{
  "d_model": 448,
  "attn_scale": 0.177,
  "init": "normal",
  "optimizer": "adamw",
  "grad_clip": 2.0,
  "warmup_steps": 597,
  "decay_fraction": 0.358,
  "final_lr_fraction": 0.02,
  "seq_len": 512
}
MLP neurons of a small language model. Each row is named by its layer, matrix (down: output weights) and neuron, and shows model dimensions 16-111. Each number is 200 + 20 x the weight over its row's rms, rounded and kept within 0 to 999.
Before each neuron's rows, "fires before" lists the tokens most often just after its 100 highest values on Wikipedia text that the model never trained on.

fires before: ".", ",", " to", " and"
L2.down288,190,203,228,204,200,190,172,168,209,209,196,223,208,179,193,198,211,171,234,233,230,220,250,225,201,184,180,195,205,192,183,204,180,202,195,209,198,217,186,204,201,180,192,189,181,210,200,192,198,202,226,206,180,200,197,198,228,169,219,184,217,209,212,191,214,239,197,188,207,182,193,182,184,201,189,178,192,218,209,206,236,207,211,173,209,191,217,198,199,228,200,213,208,208,177,224

fires before: "\n", " The", " It", " In"
L2.down1056,199,228,225,174,206,204,210,204,180,211,192,214,188,206,213,188,228,163,192,185,197,204,194,196,210,238,196,214,224,198,170,210,203,184,182,233,184,177,192,212,204,240,171,209,180,226,194,221,171,246,188,171,181,202,190,200,243,192,191,141,178,208,196,223,194,210,159,191,208,197,192,205,203,174,172,150,194,206,204,178,218,218,223,202,207,220,161,182,185,204,223,173,189,197,208,169

fires before: " |", ".", " in", " ", ")"
L2.down551,154,195,192,184,176,263,197,183,203,190,223,203,204,203,231,192,230,204,214,199,171,189,185,183,194,216,209,219,254,220,204,196,212,200,215,211,186,213,197,189,207,222,199,162,181,178,168,230,166,204,197,197,201,220,196,196,229,226,204,190,187,220,195,179,221,184,214,169,202,202,172,220,195,186,171,195,230,186,201,205,182,206,197,174,234,190,181,197,205,242,219,196,179,213,249,173

fires before: " |", ")", " –", " is", ";", "."
L2.down1411,231,178,205,195,187,154,186,186,215,196,181,242,211,187,232,199,209,222,214,216,172,183,194,183,217,196,208,170,223,206,209,199,202,198,218,203,209,174,208,168,208,217,169,190,183,237,153,217,191,212,190,216,228,200,182,202,231,191,208,236,222,201,236,194,200,199,207,217,221,168,210,235,225,149,204,159,207,217,206,204,226,201,188,141,194,217,173,222,196,191,168,201,225,216,182,144

fires before: " |", ",", "s", ";"
L2.down1158,237,226,193,211,215,202,190,195,186,239,202,174,175,191,208,166,218,193,205,223,210,175,220,172,213,179,198,218,200,190,175,205,148,209,189,220,221,207,220,176,224,191,210,168,202,195,209,236,159,202,217,170,219,221,228,150,190,225,195,220,182,216,194,241,197,206,192,209,190,186,215,201,172,220,170,222,222,196,240,191,164,195,205,215,208,189,200,223,210,157,209,216,214,248,229,160

fires before: "-", "|", "\n"
L2.down772,198,190,167,176,227,216,227,200,157,205,230,196,195,204,195,201,192,181,228,196,198,175,189,240,209,172,172,182,198,199,174,200,187,248,219,208,181,207,200,194,247,212,158,213,199,233,170,241,181,203,219,172,175,226,181,178,216,174,219,204,193,214,182,219,202,190,184,191,198,186,204,188,219,200,186,202,176,209,228,190,206,226,216,180,201,188,215,148,211,209,190,199,228,210,212,211

fires before: "|", "\n"
L2.down788,201,200,180,218,219,228,204,207,179,193,224,183,175,213,205,170,202,196,238,203,204,227,210,248,199,170,175,166,192,185,168,221,199,219,223,198,227,210,224,182,238,207,160,192,207,229,174,235,167,220,234,169,204,229,171,208,217,191,222,213,184,194,183,189,181,214,189,194,203,191,207,170,213,194,191,191,171,204,210,193,219,213,213,205,191,219,195,199,185,208,189,200,227,221,232,194

fires before: " |", "'", ".", ")"
L2.down1571,234,199,155,192,202,179,179,238,195,197,173,183,199,220,123,199,224,191,205,201,174,146,206,223,206,233,197,194,183,198,221,178,201,239,177,193,179,181,224,230,194,193,185,214,177,222,181,214,212,178,198,211,207,195,211,206,173,196,200,182,184,206,204,222,192,212,202,208,176,196,202,175,230,187,217,183,202,221,209,241,211,190,205,242,221,193,196,222,221,214,195,196,176,191,188,205

fires before: ",", ".", "s", " and", " to"
L2.down971,185,178,239,186,209,220,205,191,195,194,193,200,218,224,199,232,246,167,208,201,196,209,181,176,226,184,199,219,224,178,204,216,172,204,187,201,192,205,218,160,229,212,219,188,155,188,207,202,213,161,183,191,188,234,193,232,224,184,232,225,205,160,210,189,221,204,203,227,216,142,195,215,206,196,214,164,166,223,205,190,213,201,215,141,185,195,225,179,195,199,164,221,196,186,202,191

fires before: " |", "–", ".", "\n", ")"
L2.down880,177,226,192,185,204,210,183,158,187,192,186,207,207,238,203,190,148,181,185,214,212,203,199,185,246,225,195,198,194,199,217,199,199,174,198,185,184,201,213,224,181,189,209,181,204,210,179,202,205,242,184,198,211,215,177,197,209,181,216,190,183,221,195,183,210,174,192,154,213,161,186,187,177,218,192,169,208,196,197,205,226,175,217,219,225,206,209,245,177,222,156,201,215,230,194,201

fires before: "\n", " |"
L2.down435,191,183,218,206,225,223,185,178,198,175,197,192,205,206,204,197,213,210,215,235,192,219,166,182,184,185,205,247,186,215,235,198,177,179,170,186,186,176,190,215,179,207,191,197,218,202,167,220,206,223,181,226,191,208,208,217,223,202,186,185,166,201,194,152,216,216,181,196,172,202,189,208,226,221,205,177,155,199,203,209,175,185,211,241,201,163,204,178,206,178,202,202,211,243,196,211

fires before: " |", " first", "m", "1"
L2.down1611,168,188,184,200,183,219,220,217,194,210,158,184,177,171,166,211,225,181,174,199,170,177,193,203,209,209,208,229,226,153,178,216,192,183,171,182,179,199,202,171,174,200,228,242,183,195,226,183,177,200,210,153,174,195,233,181,222,208,236,206,199,201,207,195,171,180,188,180,172,233,232,175,195,210,192,214,223,186,229,205,225,184,184,213,194,217,199,197,205,214,191,179,197,187,184,206

fires before: "\n", " ", " G", " P", " O", "|"
L2.down735,195,201,183,182,241,171,223,219,176,195,240,245,246,217,177,201,201,221,196,211,215,197,223,206,211,201,200,234,191,153,193,164,200,189,204,194,222,186,177,203,247,150,198,206,180,189,181,195,208,180,223,204,214,222,178,259,213,204,193,185,167,177,198,196,195,223,198,210,217,231,201,177,192,175,212,181,150,184,212,181,187,204,177,211,173,213,178,201,231,173,210,181,174,200,183,204

fires before: " ", " |"
L2.down1643,197,202,200,201,180,188,217,163,203,229,225,229,221,213,183,206,195,194,235,220,187,207,217,208,182,165,213,239,195,198,204,202,220,217,157,188,230,226,182,211,179,164,195,203,206,171,127,208,194,205,185,210,199,221,207,203,209,182,201,170,223,187,178,234,195,180,209,177,227,187,197,175,240,208,210,179,194,211,215,184,211,195,207,217,235,202,211,189,146,211,232,202,187,234,172,187

fires before: " |", ".", ","
L2.down1166,190,214,214,159,246,190,199,156,233,152,194,218,220,189,202,212,205,220,196,176,200,197,226,258,170,192,208,200,218,175,209,186,195,238,264,202,173,189,173,179,165,199,207,199,175,221,189,190,193,181,182,182,202,164,199,236,188,209,215,222,185,222,203,217,206,213,183,187,202,184,185,200,227,185,205,195,191,180,203,225,171,212,203,200,230,216,189,180,167,224,205,200,167,210,190,223

fires before: " |", ".", ",", ";", "–0"
L2.down1644,178,212,206,192,199,181,191,167,200,200,183,168,165,189,180,200,226,186,236,248,199,198,245,210,197,170,207,185,213,188,181,225,202,185,211,224,218,206,242,186,172,184,206,162,191,197,199,205,196,193,193,193,223,177,191,175,184,209,199,213,162,233,197,193,158,221,198,196,197,185,172,199,217,216,202,198,172,217,211,221,157,181,233,208,191,235,179,190,188,206,190,213,186,155,205,186

fires before: "\n", " The", "-", " In", " ", " He"
L2.down563,199,230,195,178,202,209,201,192,257,219,196,215,175,222,207,209,188,141,222,214,208,213,198,211,220,210,193,218,206,258,210,201,244,202,169,239,189,205,185,190,191,205,202,176,215,225,194,212,174,179,216,202,201,215,196,229,229,180,179,162,199,188,197,228,198,217,181,179,197,179,223,214,210,180,183,188,202,196,208,200,225,204,188,218,224,200,174,199,212,179,225,211,214,218,209,208

fires before: "\n", "-", "|"
L2.down111,229,185,222,213,194,222,220,201,204,190,222,181,179,245,201,196,207,186,213,200,201,175,204,198,236,208,192,189,205,195,217,198,188,218,185,203,201,222,170,192,192,216,219,180,193,242,145,220,197,186,223,191,185,207,218,221,221,178,170,213,200,178,197,190,214,193,216,175,195,248,203,222,183,208,187,181,201,189,219,206,198,237,210,189,231,205,167,215,217,178,191,220,194,211,214,199

fires before: "\n", " |", " ", " 7", " Christ", " —"
L2.down172,214,187,226,193,218,222,201,196,197,184,175,151,203,211,204,175,217,207,202,225,243,219,201,197,182,229,218,238,204,207,188,204,164,162,176,199,140,190,193,174,199,179,176,190,206,183,160,233,238,229,206,221,206,194,212,201,218,218,175,199,171,210,205,177,184,242,218,189,173,209,205,204,186,215,203,177,191,188,188,219,176,213,211,201,181,195,190,197,231,189,194,181,202,224,193,211

fires before: " |", ".", " in", ",", "th", ")"
L2.down1369,151,201,185,203,204,151,186,214,216,195,172,218,202,195,193,199,216,187,213,192,211,215,218,195,189,192,195,191,183,182,195,167,202,171,190,204,184,203,206,180,210,201,182,187,218,227,227,183,215,193,188,188,222,226,176,199,232,189,247,244,186,203,196,200,206,169,213,179,231,197,223,209,202,194,157,227,184,185,175,216,179,203,143,192,187,177,161,177,203,168,213,173,201,242,240,210

fires before: " |", "–", "-", "–19"
L2.down1180,191,185,193,194,209,194,213,226,180,192,226,152,198,200,189,214,214,184,153,200,220,236,217,231,204,185,187,186,199,226,168,188,189,217,237,185,230,183,217,201,171,217,208,188,182,200,227,175,192,207,219,151,176,186,221,183,187,184,187,201,215,186,173,208,211,181,208,182,218,213,178,161,193,214,235,205,179,193,224,180,199,209,214,214,252,196,237,200,155,204,217,214,211,190,191,170

fires before: "s"
L2.down1185,176,191,182,196,241,205,215,252,183,192,212,182,194,198,180,209,194,193,214,201,238,171,215,185,176,203,195,223,186,193,186,178,184,225,181,180,194,192,212,201,175,190,180,199,182,166,187,190,228,159,209,186,164,209,226,205,174,188,182,197,237,196,191,184,189,208,194,199,214,185,187,171,189,212,214,201,157,206,212,223,218,177,184,192,169,210,205,234,215,170,167,210,200,188,170,201

fires before: ")", ".", " ", ","
L2.down1443,182,175,171,192,185,195,206,169,186,177,202,244,213,215,176,210,221,208,208,226,199,220,217,216,204,214,198,186,216,181,207,183,201,163,191,216,191,198,188,186,256,238,164,183,213,163,250,199,182,178,207,168,207,199,167,175,229,192,210,170,199,186,238,171,215,203,214,220,212,247,195,198,221,214,169,201,178,236,202,198,212,189,208,214,157,209,185,189,195,146,227,195,219,208,209,198

fires before: "\n", ":", " of", ",", "."
L2.down259,231,208,193,157,206,222,190,214,182,213,205,198,176,167,193,182,216,181,173,210,178,235,224,241,208,183,196,210,197,202,172,192,187,209,195,203,222,196,208,168,173,191,200,209,236,202,208,193,211,218,254,196,221,182,167,162,225,191,219,208,219,183,204,219,196,188,203,199,212,202,208,184,217,196,218,165,195,221,192,225,226,217,227,200,182,241,217,204,201,198,220,183,230,188,185,174

fires before: "\n", ":", " a", ")", " is", " an"
L2.down411,198,188,204,200,232,158,199,197,176,203,216,175,231,205,213,201,219,233,172,236,185,170,194,213,179,193,202,181,192,279,249,234,208,202,222,210,219,181,221,239,202,242,212,194,159,205,203,204,205,184,173,216,187,197,198,185,182,181,161,195,219,205,201,153,188,219,269,208,214,173,199,193,203,208,194,183,210,212,198,206,206,176,215,222,209,202,206,207,191,216,189,212,182,165,187,193

fires before: ",", ".", "\n", "s"
L2.down223,178,160,185,200,180,206,210,225,198,203,191,216,180,197,208,226,207,205,222,215,185,202,178,196,182,211,205,198,217,201,178,205,202,177,210,215,222,190,223,205,164,189,189,189,159,203,183,183,223,165,189,203,222,195,194,209,216,180,187,180,177,248,184,222,199,197,232,196,218,202,192,195,217,160,182,226,207,182,210,185,197,183,220,188,191,183,186,226,188,211,194,197,194,189,244,209

fires before: "\n"
L2.down1579,237,198,177,187,240,180,196,197,200,221,181,195,187,196,231,188,204,189,227,157,187,194,185,203,234,221,214,199,214,171,188,164,205,189,187,206,225,164,185,226,186,188,194,220,178,187,199,203,181,195,216,223,203,214,151,185,204,192,176,219,205,195,218,191,168,196,205,189,207,206,182,204,210,188,181,213,206,210,156,231,221,175,215,214,172,199,180,199,241,198,190,154,223,173,208,208

fires before: "-", "\n", " La", "C", "|", "bu"
L2.down1280,253,172,180,180,221,187,212,199,229,197,206,200,205,212,191,205,191,205,224,192,194,237,169,205,230,194,198,206,244,209,203,224,187,227,206,198,194,198,224,239,201,232,170,214,188,226,150,217,213,202,193,183,180,199,187,186,178,205,194,210,218,192,188,187,214,196,184,152,214,185,205,223,228,198,231,191,180,177,208,169,214,222,180,172,190,203,211,183,215,233,197,162,209,178,225,224